Part of a small language model's weights: biases.
MLP neurons of a small language model. Each row is named by its layer, matrix (up: input weights) and neuron, and shows model dimensions 0-95. Each number is 128 + 32 x the weight over its row's rms, rounded and kept within 0 to 255. Numbers have three digits each.
Before each neuron's rows, "fires on" lists the tokens most often at its 100 highest values on Wikipedia text that the model never trained on.

fires on: " more", " of", " most", " were", " (−"
L2.up19:144126133196163128145170102111169181133145130169085157145111186100116071181094090056126111154179100086089080131150114142147194160139134105155111087138167111200109136103156131119091081121139141109170085066192121111156157146113147171170105116128136146149043089140106133099122150117095141164

fires on: "'s", " the", " to", " −", " Qualification", "\n"
L2.up225:143131173143128112137099096130197124126123134145144138101116144094154130136106085093105128083191126142089119098150099126111077163120134115114092106146109057160043109100140147101176079101172133070106094093114170140166117199089104163103118131136122189147021125140095139135108078139044123136

fires on: "W", "w", " W"
L4.up607:143120135071112152133167174091086168096158104122106117173136099119131106155134115163042152144114087092117151118150085103138084163108155123108147108113140164116167166177145101100099162112100153144112146124156148074173114110088117193110129155089173013109144109148148092160121133106091092218

fires on: " |"
L4.up68:134148115085124109070162104161146117077130153197141108196110135127114062102158155137146126121082174196160104075193147106078165118135186115134093092119236168136204146128127094122069126149146065140134165102154093147168101125131154138195110100114151085155131159156142149149123141101109130126

fires on: " |", ".", "1", " US", " 8"
L4.up491:143161074107131125123148163132138130106138112107075100160113162132079083130092115128146124203115113143130109128166121112163185129159199099078068175158194142088107117110158094179095086095133099143129125153133173152173131146128189109090158082147127059091165089179126123143100146153191155192

fires on: " |", " 0", "\"", "\n", " el"
L4.up137:142126085136083175110142092109106146079145132159137103093176166078090143169100092129094124097192128103109117101166104120173077162103146166126107113117160128115062131098134176112152125161212182142132106137125169138201093189091134119088145087101100120153110219110108146142148053104082135155

fires on: " to", ".", " through"
L2.up428:129204195180159120064125079117192182120145158090092098104129185077113105158077169119149110118109137126140172120140217145069096164142100117125159126188129100088094116080165166164144112144163073102103142093133110038173114126113179106115079113146119149074138117138133128168126127131063121147

fires on: " of", "–", ","
L2.up518:119154161122155088086174113122125128105150165116119125127141134101143120144151179055145133068128133122130182137144194149066098174108109082122183145186126104083119156134117123165178121082149114138080124115185160130190120193100150069134087059142121130170105110112109151195088145073145053177

fires on: " not", ":", " also", " made", " than"
L4.up347:133176131145133088104141092092106140159147163112086163137131171103078088156102139050139096129110179070043124133148116194102131118130134148174162123131181095106039203083133113135120103021129155040136150105134174150116122078120126122147115128097155091106088155146136092091110149136137124141

fires on: "in", "u", " l", "n", "e"
L4.up444:143115146143102172096089121145150137089158168113102090187089106106050121128138156107122165152130147103059112135140144164143223149112119122160125117133155084155169163078127170127168105077128132155191090103209161094157102076144133145137100118143118082058145057176171059107107099160142120212

fires on: "p", "P", " rep", " exp", "f", " Comp"
L4.up199:134137182173148149153082133189096133096128088125182144095136097130143110089180165128093088160071182114121101117138160139102089094139175137120162104129178119104160116129187127134160122121151133167095138135106190079150099101091171178142124095118115090066130131111132097125155096176115136145

fires on: ".", ".)"
L4.up55:165138053108141066155107122142110151073136207132147108109147157161108078128119150112124093149065101114106132061130093148185159092188125113143165113125125091148157177112124108147169149122121116120190109202196149142126153096154175097117155098104136113101095144183124132067069176149168089166

fires on: ":", " as", " ext", ",", " d"
L4.up449:166189126103102151150154108138174159107126121109166078099160179123116106128071199127155098146096115114176114092156136128175203089183132125136077145104148157116149105019133105123110108122131128163132109140099137133169107134161178117135111136114110119126078182155142118223131138174093114159

fires on: " |", " "
L4.up469:158164134155113150129134115133126182097151099132167154081127137112155096107143103112109066113162117107122105058140104114171140147121147140130124169101129097102081140082174147097132131094174154138135113111135163123196103121143096195107114168114162169164080066095123119063097172167145163143

fires on: ")"
L4.up290:128120092109125086144129122144163090108149102186111118113132154150130080115183080108150070158138085156144044091179059099196095129075195163085125141111137112104142148125108163118151156167106183175151093067147127163142109087165119102106135144115152088103134106157150138080131099108175174109

fires on: ",", " the"
L4.up1:117145072099092096129152108129151143106127136138222063143129172121149092145061176099137117147172116159141125082181163123112094168156130120105184106100187139106120167100125125193152144160182100084135125153188127092133079211095131109149053044129150130156111129130115129152117124052076122125

fires on: " |", "T", "ic"
L4.up385:134111128128156048140153069109124136126111214122116142152110160161170112170139137172084076218122154168118113103172149111147147145049112165115154126126129138101111114090193097128152041099090134101126104067159204169100131120124107166181151123116184182115093170148127156130133096095159075167

fires on: " by", " |", " with"
L2.up594:128156146169132086135156097078152146130128125126067127120133134130111113231124115066149049106134116095104095141107097128149092128133100131137149073164128148093127138097154147105118087075148092117121108146090159121166095199113120101121162130115162126137012140090136176154116164130089155141

fires on: " |"
L4.up117:129150133113164087122106142110128166100107109091119125117095156125093156146140095099117179110162143162059187115160059095141143148089123114083056123124148071084065162094154142129113097126129109086172122100157101118120097137098134099100114068116154162114083114160145140167130134167144119131

fires on: " which", "\"", " that", " be"
L4.up456:140136055107093107052110124106123113105139111142139043202172156091117133101086150099069130167120115132099148158144151105121112121146120132185167122093140127146209185106122149147059139070165156106098144087094165087117091125140125160136159178060141101128146143154163105116123104143142141090

fires on: " (", "|---|---|", "|---|---|---|---|---|", "|---|---|---|---|", " ===", " \""
L4.up158:157181117163042137115111129120095115121108116115060068153122129102056150151176149096126095137165109188167142150130119097136120081139159181139157210146128145067072155124151085083112082090108102118155125118127087106139114087114127179110085103142189130106161095119122120093153138137116102065

fires on: " the", " national", " a", " original", "The"
L4.up90:187147079099102145109160114159122129158156089130169144160126145101152074165129142115066166104137129113133070083108174136151216098114134125109130164141122118079141134142127098078121120103126146166066195152134104153157118139128124173066135102142200084164129106110078102153125111126107107072

fires on: " |", ";", "ly"
L4.up436:131155147187088087086130137165125148122163170109045140158052144166138140169133119107113118173133086146138134141132120108104106126055133132161157132130151078038069108080136119142101078043190139138140155127132148134127115148149146152113078169148139105139119114138102161105161060096141143150

fires on: ".", ",", ")"
L2.up506:083119119124171139126116153178155126142100155103139153058168145149138133168150133150127145174149186151154130163053120090174147157089115136120083121128120144130113127120088111135141221142102108090149159118150108134089125124131141166130159158205122121110116114122126165107085140186133091129

fires on: ")", "$", "-", "}", ").", "–"
L4.up121:112144099172079105102143119152223098087161120129085179163137125118195142163145127145139103031153184158084163135173099135175102134126161160130114087084197114158155194136123188126171141151122122130147125116180119074174098151146123076143176122106146173101099081138098175163150124216097131138

fires on: " |", " "
L2.up305:183149115139111123081136102115168174067177152124078111123134234115141099163154140088146130138158130125151131060153175145140152122131148106155128134158133070093102133147142138107132127090157068092145124143094164167152104136206099162149099126133141163194104097114091149145107104153127149177

fires on: " was", " been", " ="
L4.up495:126183105157124137133166127143128186094153098110158117117178170158089120159152126079074156166099082135069138137144076189139115118132117079106105084114146167136113145045112164098064113123183144067190175110128155165126108124142100146169093122160159121099149042076130141135174174134153166164

fires on: " from", " From", " at", " At", "From"
L2.up425:153099144138104058051160069085191117100128125146129170134133181113112097132131118083152087104151143149154180128147136137134136140141144088073154069097165103104158167093135154162115133096132068154140096180128134061177131141103142140121146120105197143120091094124127132126099167091029082196

fires on: " of", " both", " such", ",", " all", " with"
L4.up545:155155088108063111095200066155147122159134147190112139146123201138090162119147093114090081143163180173125120115150143127130112169143133127076168105138136163140095170145147179142146116066187100098134088114121125181122094095147128107143079087058164136195153177108118114170114088164160121172

fires on: "ib", "ob", " ch", " k", " cl"
L4.up112:157114099059134151136102115115093141113179131129067153148100143120107103131082122156076111175110147086094133082153152175157168131099128118159137131058176158170183098098157117117145127151140139095123177134148071150121114105145116159128153137123177132044120066181099078101128094148094135126

fires on: "\n", " high", " second", " long", " first", " three"
L4.up487:173127098198123142111127076125171152121119108134071133109107144107078146094122156074163154111140135122178096142172154121156112209116196069124102087155151152110153202076081119143136132131161104168149066151188158127111120131106151089153052121146238136107069124126125130103133135116156108149

fires on: " ar", "em", "om", " sk", " cat"
L4.up578:118114120181069149131147125158113153110150057064121162165111116158093146118139146173078053143082144134084118102128076141172144120107178184211136167050195149141142109114120115119084107143171153106137171086096063116178050110157079099100169119120161149092152085137125084099144138131114182135

fires on: " the", " '"
L2.up170:149085164124137130119153144167119130105118107122143156131073130114118165125149176071089115142103130156107111104161142130118155162104174139140151144093138049153043144146122069125107083161152150087104116095081121068141135133093149170146133106127186166081071093176121119191126044100076118140

fires on: " S", "ij", " Sh", "x", "ats", " J"
L4.up29:151138099098183138127137114099136152076186107151126159122099182144114111082033081123164154078079165131156145111134089131071107128170142144181143096113142151062096111074152128108107109114120100169099130139170099152133125200125134133118113113163123128115108125159116128133129002130152062156

fires on: "ö", "ra", "r", "ru", "ad"
L4.up631:136116136146146099096160136145156159146157164116118133131137136086030128085098159160169184144128133106119132117137146196087166126144093154169099110122133160184064126101160158108138104157148133108114158061097141136171148206187160171113168078155137094129161114124113092115117145108095062151

fires on: " would", "es", " can", " may", "s", ","
L4.up310:176115122040123115130087081150106119114130182121113136151134217186123110171088107115083044110147128139131091124135131207133103089129128169123151082115183187160097142116174097135117125143152136145178120086115119124103109080108125115172078147104113130041063141145124111159103041147137073082

fires on: ")", "\"", " |"
L4.up485:114133127154094093096172147125158118099134044170160173189071140153106092110139162085077050084113139110159099160185174107097172132102146121098117037090206128115161180122125133116061141177107072101094156106138141142145093104082131144124081127106193134115168171127146144162110170123093136111

fires on: " |", " this", " then", " further", " I"
L4.up363:154166114090150085057136101095129176126102128172136115111117155131119182104137166118133119132153121158128111112110172077159077091085123182120138160166170141087078139061148139159123105088155106093145087153146109144142073124106127114139141092098078093123118097105129135184116127156155150111

fires on: ".", " [", "R", "d", "s"
L4.up211:141138143146128135090111105133105163103138147104090096144161162107068119138053158111123130174096120097141150147181177203114099119200127133194126099098111121157115150134213140173114130123141074132166090106101106118120145132124171165114156107128138076042130115146179070069124137140159092158

fires on: ","
L4.up613:149122171144116062064121070119152152136138135110174114113140186081118101101092157110138105112073158161136116098181111156055157112160127116114191106091112170123153143133131133140130132071162106140163094211115149179133130135156160128183120077139170167111128170127149137132120129083168099150

fires on: ":", " was", " made", " is", " included", " include"
L4.up173:157178096070144110109156096067129133143146144135152071154146155106111097120108167055119098126141125206142161121111142161091147117182134123120138148119162134153156149082084148137112110071120116097082118106172163187114106125193122158127148146093178112143141150116135094153109081144158148140

fires on: " be", " pl", " Pl", " such", " dr"
L4.up102:179174081168115162089105112144120082126140148144104129163100143118137117176134136132169140167102118112013087138127150202125117126125184078176087101129138111153108156100150140059150106059125162151144137161156131166178089117202128117190158101129201131073149135129129103119090102145140124126

fires on: " as", " the", " a", " be", " The", " an"
L4.up609:116117033094074109111175122126155169123130046129182100119110141129165109132118196116104164117081101106127056132149102137130166118084154130179121155165202157133083145146112137115091088091131136112103119111115126117181078147091129162113128070136161122118125119190129100192100144122099096157

fires on: "s", "es"
L4.up465:145158111141079052083160113143159124120151085191147093136172150145123129172125181076126048145121114174131149127142137136138123081086123097098134099109127154135168153115118112127079122135142133144179128118154132142149136122171155149119155115125167093108079109137118128200087134087155119141

fires on: " of", ".", ":"
L2.up441:127175145060129115051203088139155130099140146139096075132149134101107120080094076112107190137108135153103121098134163095057173132108115134204131127129154129166172094155129085091147113066156144095110132164097121188149130136126140167110099150083119135172166108058129102231113117119152135084

fires on: " |", ":", "\n"
L4.up217:136113147103148125115091077134156200120115113111114104123107173085103155129114135058112171139112100107120118081148091119042107128142134153132136139158098078089066109103151113147096077068141139069132055156162181148187121114126153179102107117127140159139149087133135164108120100168109129196

fires on: ")", "\n", ").", ".)", " =="
L2.up630:161196104086126096136124149130167096044120075129155132123137137163108147148125117081142182104190097194150044134171083091110142148085162160094191163113186166135135149118114113132106112129125135147119151131068123159123094132132135107146112136091173123115159062148113141132134072128134155076

fires on: " of"
L4.up258:171131155160160126160131064192141126133171123189189135148099155178071122120092115054083112088134140161088137087179133180114154136074156095103139158099130141177185120052173128091086107106148142112121148100178064141124071099171102158109090145120116168136140094132099151104133147113173086167

fires on: " of", "-", " in", " been"
L4.up490:147131133143080142122155083095146114115176052138199107187105092154174143124155136083097077085103113123096110073138166146078126091149104086148148184081156113149123090132121075110081098050136117191060155164087129216156117109167126127134123074119158107121144156136093150139144161094124130065

fires on: " f", " A", " b", " o", " wa", " n"
L2.up315:124160109143150119000146120118175188096133084137178135108108157092108109088128121176175154159081128083153098098126122131156202149144136140177163073144207149125196171158162118139083128167140105126148107127161126150184129078134202189143159169129092055130140132117149088102116172095135130121

fires on: " of", " to", "ing", " two", " several"
L4.up245:146151105093156117100177119086119173120141113135162139139121137136119062044083229152104134056109122107124155118133145145110171094119134159171143139157118126182169084131133113195159074070116137119103157116170116163168128076142169100131162129095165113139110044157125085093175154123177134161

fires on: " b"
L4.up259:155198066125110132124182111149119121131179126151138169160147164098101162118129153110155134169142161096198113086168097126142046134113156139140136122042181110105183087153174141146136109132138166093112173157174133168136106082131126164169151145126160127130118097105120126138147112124088155219

fires on: " $", " and", " |", "Q", " Z", "."
L4.up525:123135124144114150093091105096100173072138154104083112118155178106088142152046113168124137113093156096095142129145138111171143108157096125198123153082208155105154159081162115084135120097233077162127102166151177124141113081103207141146058157115091127125183148154162145174117124156125130171

fires on: " it", " which", " the", " This", " It", " that"
L4.up101:141115114116102111117157058177123136148116121118160105166096158102113096182091145063082128096122120185131114112149145129164141104103144163184147149099133140099151185158203073082151125149176126125091084101092164113157104143107098161117137151156152164156148097119131163198125156108151155115

fires on: " =", " games", " football", " baseball", " school"
L2.up162:143114170107120091119165135118126117084130102131152131128139146121036127098155166156023109110148114149125084158159095139146172177120107107137174132096156120185108148120122164083071141163167184055116126153171125119131088159067123119080116145125181168043156139173123142129167097067072102086

fires on: "s", " on", "ve", " called", " wrote", " writing"
L4.up577:127134101160104085018162110110148106097165069165133102157183143127121070120109124112138142147158133140074187135145161198123171095141111139167159061056160114141153175172136211118081114092131102143125083105152109126185139084157152104131170147124132136114064155084168117158096158155152128123

fires on: " can", "ob", "W", " found", "om", "J"
L4.up316:146138163116140121142093104111107138107175133150088125185106115169112074178122127111115129152103151098109116126133198167173087092121101140117127109080164139146166139160175165185068121094160119100076128141136179140110085084173137136086128149137094036064132097194148125116130050120195109091

fires on: ":", ")", "8", ".", "6", "9"
L4.up395:145171135099204134115101135151148143102143145168087090147156150159098125146082082116129110173144074134064155121165092146138108122060127114112142163173168097176137057105174197144085128100173146112145101067178153130157140167139174133134156130129069140128117138116145105073111066157137163116

fires on: " tr", " ev", " conf", " inc", " Tr", " Cal"
L2.up209:141151079174122111143099143122111156115190134208160125098107150032085099148117140131062167134083095090106079128151118180114139121147167175117124146180110160149118088097126163143153115138149123097150220158106082165180099071112153125110143152119128106107181150101102161153082167185121130155

fires on: " re", " Re", "re", "L", "pl"
L4.up129:128168116153108160079076123145145124111125046115146121169085113126078166120171085098107180152117214114061127107161105152107134136149188122207101163104191154095116088105152095107125131085130118117184123145181170146147130052099107156117171103140161086085145040100159057093100130122173149114

fires on: " |", " 0", "."
L4.up369:121138121158070133117147118109118144160168138132158124104092126104193150145170101175120058133173146103176113095138105193174108150168124111141140095117135059129076126133123148092122157107126126124168078161116178139187079073142110158144119129097065184143087103173152179065092115194128146161

fires on: " after", " before", " After", " When"
L4.up486:137152127128172113128121090107179166119136187142136109148151123152097130125116131119080167065094097097077146104118161132090089086162102117157080092134165128140131138037154134092139107082142090074129121181089164147135107108120172130148192123116162083126100105180124162188123151178082122187

fires on: " and", " as", "'s", " –"
L4.up365:136175141120100171107119132162190151115142127133133139147105142062078096132078146113103129142112146142079135063154136159168208147085142090148167105104130128128164129110167145094088120131173095026154138130134088079106129117158146088189063116133120176096063141116134115144128131124103150155

fires on: " and", "–", " to"
L4.up82:184130092123145100118107068112116155113137133138121082168131143119200036125111178146120090204101178191117163112181119174180150103119136139177146157133163169128163107139149100145105120062150100135080166092194167100142125110138142082074159128130136149065103136170138101148069154150144085210

fires on: " |", ")"
L2.up341:178095091177097106104151108118132117064144097161113109149120157126160036119141154117138096149101129158176095116188147129157166115190174116070176097132203164123112173152115105153072154194147116173182116121150095112187113101149180121112122115103181043096192129166140132162117089100098138192

fires on: ",", " of", "ks", " /", " on"
L4.up185:118165154110122104133104111189154180170124134118152129145121132102107112140101184135163134108125137122086116078137173207121153102143123122147113099154168082117117100078135104122132126076191126195100155127135117162177137168165091129089204058118061045102114106128134130198088182142131142142

fires on: "-", " |", ":", "{", "'", "."
L4.up17:131097106145128147106187107154199161122142145139114162112131139073138165146106134076155103083149131115105175127139134138133103165078089135123093125112148140166030118185142098133118116182150111134107130033100107185161128167138089105180135121134149142096095113146128183193198142139067137095

fires on: ",", " then", "\","
L4.up45:135115072098074130085104110136135124130151157134102019129186172162052061150077105103120105110123105173083151097129134145154150136137106074163170101138122156090200145088083152102107141110149120167149098082155116108098121123137137114098087070149145106154152163210134152108116054109126139150

fires on: " the", " a", "W", "E", " A", " F"
L2.up417:148141139172101114094062103119139170103169094161136130086117130135129103088090107101135114150170153165132155083158138124146056148102148144063165109119151097094103129097163163159108162132170106081153052200165161075142090098111175156076112158140111135144114125111084120107124034150106123179